Weights of a small transformer language model: RMSNorm before each block.
MLP neurons of a small language model. Each row is named by its layer, matrix (up: input weights) and neuron, and shows model dimensions 176-367. Each number is 128 + 24 x the weight over its row's rms, rounded and kept within 0 to 255. Numbers have three digits each.
Before each neuron's rows, "fires on" lists the tokens most often at its 100 highest values on Wikipedia text that the model never trained on.

fires on: " |", " ", "th"
L4.up594:083108145164121132104114113130117124145118186092097108134093120141120113114091072177127147130100127136103124108160150127134154177092124128164082106121142131165117097129129131151141166070123095118156170118063150114105129136133135113123106150115097146123140143124144140133158122096115132156080123151117124128152108155166124135158109115163113152156151137111151119108125160118130133172167137160132133106109154098164084133109121128123149191117097140118129161132096103128165104125125107125115117133149125144127146139173119151079133108103150088090129114144124117114108110107137109087

fires on: " and", ",", " very", "s", "ly", "o"
L5.up656:136139158166132111152158124109107134114110178130128147143137117102119089107147108138140147144124096137152153136129137137125130145131151173123116098166118168138114116145119175114178128060095124150099176140100066159100144139179147132078117146093098124134116145129056123102149096121146110129183168094132141119099127132135149154105121171125126128136131111187107133135113123130095144134145151131122137125100137108116100179092178092084128108143108100142117103120143129160109111154113107097081097105122152124145144086153150155124153121103119114148125099138129117122132125116112143166

fires on: "er", "1", "2", "ed", "3", " of"
L4.up302:122167159163148113147152122146119120089149102119169123109138130125118135120087130117127085105115145132148138145138134171146155114171137123099132140173093134138129132131145114142141158114144144128142128129154117122147140077086138118109142115142169103163090127118099128124112116144133103089098123142100173145139109095128121142156151148168111112100128132123106093115081106128107150151150114116097086157162149164120135095148134106143127156145126141133100107099124136066155127134151109101160115129141146092123175137157137126119143137135112154143143101147175112127152074125174127133

fires on: "s", " |", "-", "es", "no", "se"
L5.up850:165079114118120090134100186105180145154158127120160144108077144081141089111123114125118103188152124132131116061106179152101134130152116144142126108120113134136135129122142127120109103169091138109167165110116098118110108109094120118108152185088166143082096126140145120127176110125131107130087161114087138145105104125129122130111155106085106142155121129097133099148128123125131113106112112143136138139152097139214124163125167175136139110088141121108131151085144149141129123102146129105122168116156129110118111157167113095131157134085179142146127129153177112100152087126140134092

fires on: ".", " of", "ul", "ly", "I", "se"
L4.up375:136117126099134105134110086094130106113103110105112082148143159161186145095197143151160120131123133138127112143111150139167107144088131115080138096161136139115116116140135141126115073132118160135128116113119143098104095182139129130145130096142105133148099111105160124127168121136138171151158079146138149118110112126129116130186146132156176096131118124117126150136093111100122136170178105122135126164115124161128106170129130123144120123113187141117103117129126128121119146137147108067129143139117135182110157110136102147087131145115126099163094120116128132133133139143154136136

fires on: ",", " later", "8"
L5.up1126:147182130144156114118168102136122141199105099129144118079123133190134081084143160108168142164137172155121126136135099152129137110104139132163162142156099146133122174116126100121161155108153103138109128102108105102104102111092093128124132125083075135142133116079142142153125141141139137116115155137161093125095143107130135132103140107146119141174044113132121138117148136126146135111142137123087147105117149170144119152083147152121150141156140150116143159147141162100113143152107179180093161111110148108152160144117139131106142166132132126130144137114136112132147131150181138111

fires on: " and", "-", ".", "s", "ner", "vers"
L5.up1503:125168163163144117126138124126083177116095152151142130118132110143123145113126119117157139134150148106163087157154128125131078143139140135167142129093130120185088146151117133117171091130129147160120128156130068114128174058146117143141162154128105127117158132134118142160159138131135166108119117153165140116109123138152157122148121118102097110141155131146115142144153144110118141108123125121052176153162126155123153164100141158143143140148096140108134123152137154166112112162139154129129125109162170149138128065132163157123139143108101115083163086147137088154124098160141130137

fires on: "1", "|", "2", " |", "s"
L8.up695:118154128136158096139109156146122142140174103121163132133134105111106090116094128118124118131144138133157118122098117149137135139130133150124113112135108129122116120087152107169136091097182138155164160121151110101094127135104139141131100110103120102127125126165142105138095170128170096127091126088088135123136166136117138129117151154172128141140126126125124134092107113127122145157107121155056148139109158143142137116127147133106132104133160099170081133119119115093114164150141140118094140114140139092139117164165117136117080104083123188115151137115095144102152150108167150150

fires on: " ", "1", "2", ".", "%", " |"
L7.up901:135102100094100126120129146138151080132148163102127122116109157117127112132130097160109112122161124171156148103141152167101113103120159155165099113144092116169135091096132112099144137095184119153169119132125111150151116131138134144120092105130150109150153108120101097093137133093126136131108111157127084091169153134129129161126141122140147149140146097127098108134119165131139176175161130151124115101162136164141129105119178130124083141122120141101148164106112111108141141176155168054149145130115161085142155117170134118099169089120148157114146132135134116125121108145114180142

fires on: " ", ".", " in", "5", " of", " GF"
L7.up950:126121147097153134126127121143113135176133109093099098100127109128137146122116130152096147115134136144142139125087163166141098130128152147161140141106114170097179115129165144100123181091113161127077107139112108114113119127151132126160144112133149159130153091146125098141144109128102137154134137142125105101120145146147115134158132159126124110147215096102099096139115106139131164144132100119125140105104141100129114148135131147108096149135114139146136104157141098137115088101143132143099084118150130128118159109137127093084117149123143184128157125105178154158151110123150150121

fires on: "e", " Ne", "0", "us", "3", "as"
L4.up260:152042134120123114134095120103134124147075175111091145132102111118102084150112147097178146094117135154150115155131143124107130102156175128112132155151091155121145115118109149103122128154134130133141164109116105151140102171085090139123118101148148117109125124143098158133124088156139135141138088087113180131100113100152118132150131137106097146132174155117132116149111156106165118147149097141130165103119098075150114143117183167131167111146142135149140117137092130123084176112141077129159144146122159144166144127154112125135113117104118124131120121083122127137158108104164094166

fires on: " not", "t", " on", " P", " Man"
L7.up674:121117134123130100147140103166101108149137148112125117129148123137113127149119094111119150114144105109158127137100113183138108085135122142131120150124150099101100102125113103118130182096111151137121145136099131098136133181136125108118150111127170133103085156133154117140197106115136143151104119125116153122129084118127169107107101140114102174119151204136094096119115152119101122139154165115108101132166120155110130187117164179148126094105116096123133166126111115108098164117121134158110156102179132137129122129089145142092149136123110138133141089165172102184143173116135141129

fires on: ",", " were", "1", " are", " is"
L5.up1516:131175150154173146123149153097092181160112106106136124139115099170119137106138148128162120146103146127129148109178102156124147166112114122089148151125102153085107126137145120126159161092122094159092133122127138139116117159146167142181153118126159165110130095114171159112085124118101144075125084113134105147133128172137110155115143157119140127139109121150133118147151139103133095109151066080119139117095110137102125152101159079189142157125106155123133133128161149113109146105145153141084174129145159136124129145093129125105125136113115104100167131123164124138112100179113110118

fires on: " as", "B", "s", " with", "h", ":"
L4.up117:120127172166138193142144125141151125107140123152137118104135124135107163145132138154084120129115126110182097104163144122138128179125097115077113084130161130159118072140111148132158094170105115124121152163109126119163093083106123125121121131078120128115170097152127128140118134121148165145123147162116112170139112118111142122093123145155145086121117160140111153128154163127140115141138127134087100082069140092157128172101158064135144133116095131133151083132105096118082145120117120112103115132116084144106115179119191163127096132098127128170130109115177105133088126097149159099

fires on: "s", "o", "qu", "an", "ap"
L4.up792:121090105127138173093106165156109120112105115127153107157109124133128103129084119168140143101120141092120152086110116174152077127126121154107112116170110118156133136123114126096104121097148076141109155162102141083159114122113106143130079088129132113113111087146141123132134108171163117132080145117131149125126148085118067132172127168133168129114139157048122112131146151129119129119151135111126141166134155120125146150146120109114135131090133152139140162121115177132124144097118144072138161156153126123102125123087109135122190147117136179146097159128110115113114106136140102099

fires on: "'", ".", "ma", "’"
L5.up807:134129111140101097091123145163167135127172125091114122136147088132060124137127125121131132120134128152140164118126109088149137125095146107120132127134119127096124141136134100091120142141113109099129106155104155113125106137132182166101164123135125141124136087094086117130173116113162137123134118122144114118133144109124089141180079117119149144100103155128130166125082098114172097125137187121131091080097116141100135133113150153129160115110178166085104177127157134116131121116128153094115158133120102120137136133123108177138161121166151106112100118117179111142135131136169146143

fires on: "\n", "°", "n", "le", "z", "ö"
L5.up1146:109098079108176098172131148130085164120132137144154118180097153112105138156090146121145133141111183138143111129119125134165118073153108110087106141113158149145137113111161117156154147104108118094101115093099135128106122157106137139132144194104066143161142132153134150111171146109148126143135091120140083103165102132140133126151146132111131121133129107133090149125138138068149137132140125160177128098116132156148165104122146128120154139126115109134144102153091159131092102176140155131141139101192166130169179126085130153144111149156145087117144128125159178143100084120113140136

fires on: "s", "es", " terms"
L7.up249:141142121113140123102130112100163145118099156145131132137111102101105095130135111151158089157120171128105074133149105143105115117135103161171136156146138105110150145113185156086150123119097110136164154136112135120167123115090117114078093157099146124113118145110145119114118115129089094100091107058130144129114116144153180124109118157160112133128155117128123119157128144169136142139085152078114146132141163140138150088171140109167151129116140099136159140098126147145129116123157121117138137143100102094140157139141114151111093124121141131117108133136160139070137106127100107127

fires on: "===", " ", " D", "F", "G", " St"
L7.up758:098146120113128109157135123117146112151142133143110141147102104120152134113135090125084120117153110119137106149117127167135113142145177148118141163101136121153153148119156141080138153124135103113130136142111112096131111117096154167067131105152126159176129127116113120176155073190130137095121136158089102113076162110163141183120157117119164151161132102138153113129128093121138109112084121134157142103102105083134159127106170130140164130134118104101099104150111093131139110086122147110104139137124098114153112139138181125136142139142134128124159100138123135158128117115155133104

fires on: " of", ":", " in", " to", " he"
L4.up229:102115149083094159128102147126149109139125129156162129146127096146129134088137119099148139112108158122111146147104158174098104074120160125085152128090147135100105092162107127096114167151154119137142117129140105140137097057174100107094150144149133123126130103124128154103138108121111112154161131123144114150107133145141091138167144126122132112125163156112155149126140123107104132183125139069120136102163146136109095129168124130094135140129103129141143120128148136125127083113141113120135108126147142169171146130156128121091167100120097133160138075091158146161145111109110164166

fires on: " |", "ing", " ", " /", "'"
L4.up433:105106164113103141131094147097115119132117191099142125149124135132135106111134100187125154157141160121137122116134115155148081136080135137141119116177115149145137119096162130146123123158120158125170108123110138101137122141135138163074099150119150116139166123113110118130175145114104120097133114124144112147142112107115127132102083118104136133203128146153148143116133175125124152085143086089144155101126141114173143156100128081109100131162134076105110124085118146121125122162153123129135158130118129148122156119138173119094116110128140093104125157138121105127087147133162135135

fires on: "s", " to"
L8.up538:127121129148141178174157100149157151160148129110139091113126154127120137118105136139115131127120126133140091098132104128114151091150108104100097141154111144095113091097149157179133149089119134108087111164117108147150110133098157093158072095117147140156147108143143130126142110121098121213082089118151199131114121125145128123086105159138148131106146141162118143131127100128155150132111121152124112108136104144135101199094189103177104111143137120118108102132106154111133113117113113112146128100159080135149082124109146095139095127093133113144111129087132108119112106132166115156

fires on: "0", " |", "-", "'", "op", "lat"
L7.up1449:080117118114114082122096122114098090123148144118133130140147124116149107113098153115123113118111137134127165122121145088117110126066147116114155141133149133157143136153164100127111098165166139138155124128124092129126143168118141121145131153112176100108129106130133117126100127119108153135128138162131090142127099139119114144123142119111162148115130110165135157107147114057154133132130120133087178112130103116109158098084163106105111134143116132097129121108108153128157128116122124165144145124154126140112119165113128105078086148128123099104129115121115114131117175107143071141

fires on: "ing", " of", " to", " a", " that"
L8.up27:138121170116137135128137081130116136137081148131126145120085166154126101104150112082088118192137120139120111114124141103123130105167175146162087107147141152129141093118117109140143152162108119102131153153094124194152067142124161118152126169131144138110116128165123131151129110132116102165127067083119138109112140100152085118139122123157111137142172110101103125120146082131179149154148103100187134133092133119130116144112135111114110120150122139075109136129121138141109163133150115105121101118088159092142138078146121128128146076147163112135114116120115094133176110102104128155

fires on: " of", "6", " ", " in", "8", "ag"
L8.up934:190140123119105170132131106134111110144166139107115146132089109135101128111099106134077109107124155127110095146105074098093131128135083087162149101131098139119101140142145146123170128125147091110165140133113141097144129145112106121154145154138159159130127124171124143137158097106118146122118117114132113166148101096152157116082087087094124104121100115110129113119120148136140109126150126116128122109157141106131126121159153109068163105113121153120119169082100133093104156138110138171096126109117109133134118155126155142177181104115138121145103149137131123089102105141091161098

fires on: " as", "d", "ed", "ing", "o", " of"
L5.up1381:177153145124126179115119159115127114149135169154103132138110118132107108122134108111140122128142159126095155163137119160129095078145126134160104162123113105177101131160151111147171124152167139155120120116144159125140061145109127132167122112112139138121141068137067127134116082125084117110165137119104159172144154124143091133113135110118144104123160154137060147139155072121134135109119159129153106147127112098156107126094111134112116100159138119086112167104126095126112104171111138124163088107145158123142147131138128161117134115085118130191084100140156095116158154126137117140

fires on: "0", "\n", "2"
L8.up1104:119126109063124083172125100133109136160165119099117112152124162145110120167140157146142130105098142105157129132114101156164120118119109160107115120145110162190175144134136093124157125112097154180121157086140132153164127157139098192176099147169118152143143098113164135108096122134143172174154112074119143158123125127126166129126120173138116100138126150127140132135106151117138149146107133130116128107137105130136183121154164135138155117145101143153136125124108179113114164143122107115151146111107174145133113136122100107119126106149127161124096123082133135158152123112119127180

fires on: ",", "s", "ul", "-", "d", "."
L4.up170:109109158109150176139126119127093146142149115129130115130126141125114134159196127116178133132108139130126096123140083120110097147114117181072146173168119113122114160124114115113129100126083142121135135153168174103158127111087144147085130124135115137146125065109149185123145151125138154127131091146161117109112121183142098101143124138158144141152170152089131066141135155068139119136152102167137103154079155160114158113155126109092130137094125144150112132163180121104100158085109108126085153131125112126089132096100071101159090122126141122131126089118103128114158141118134113110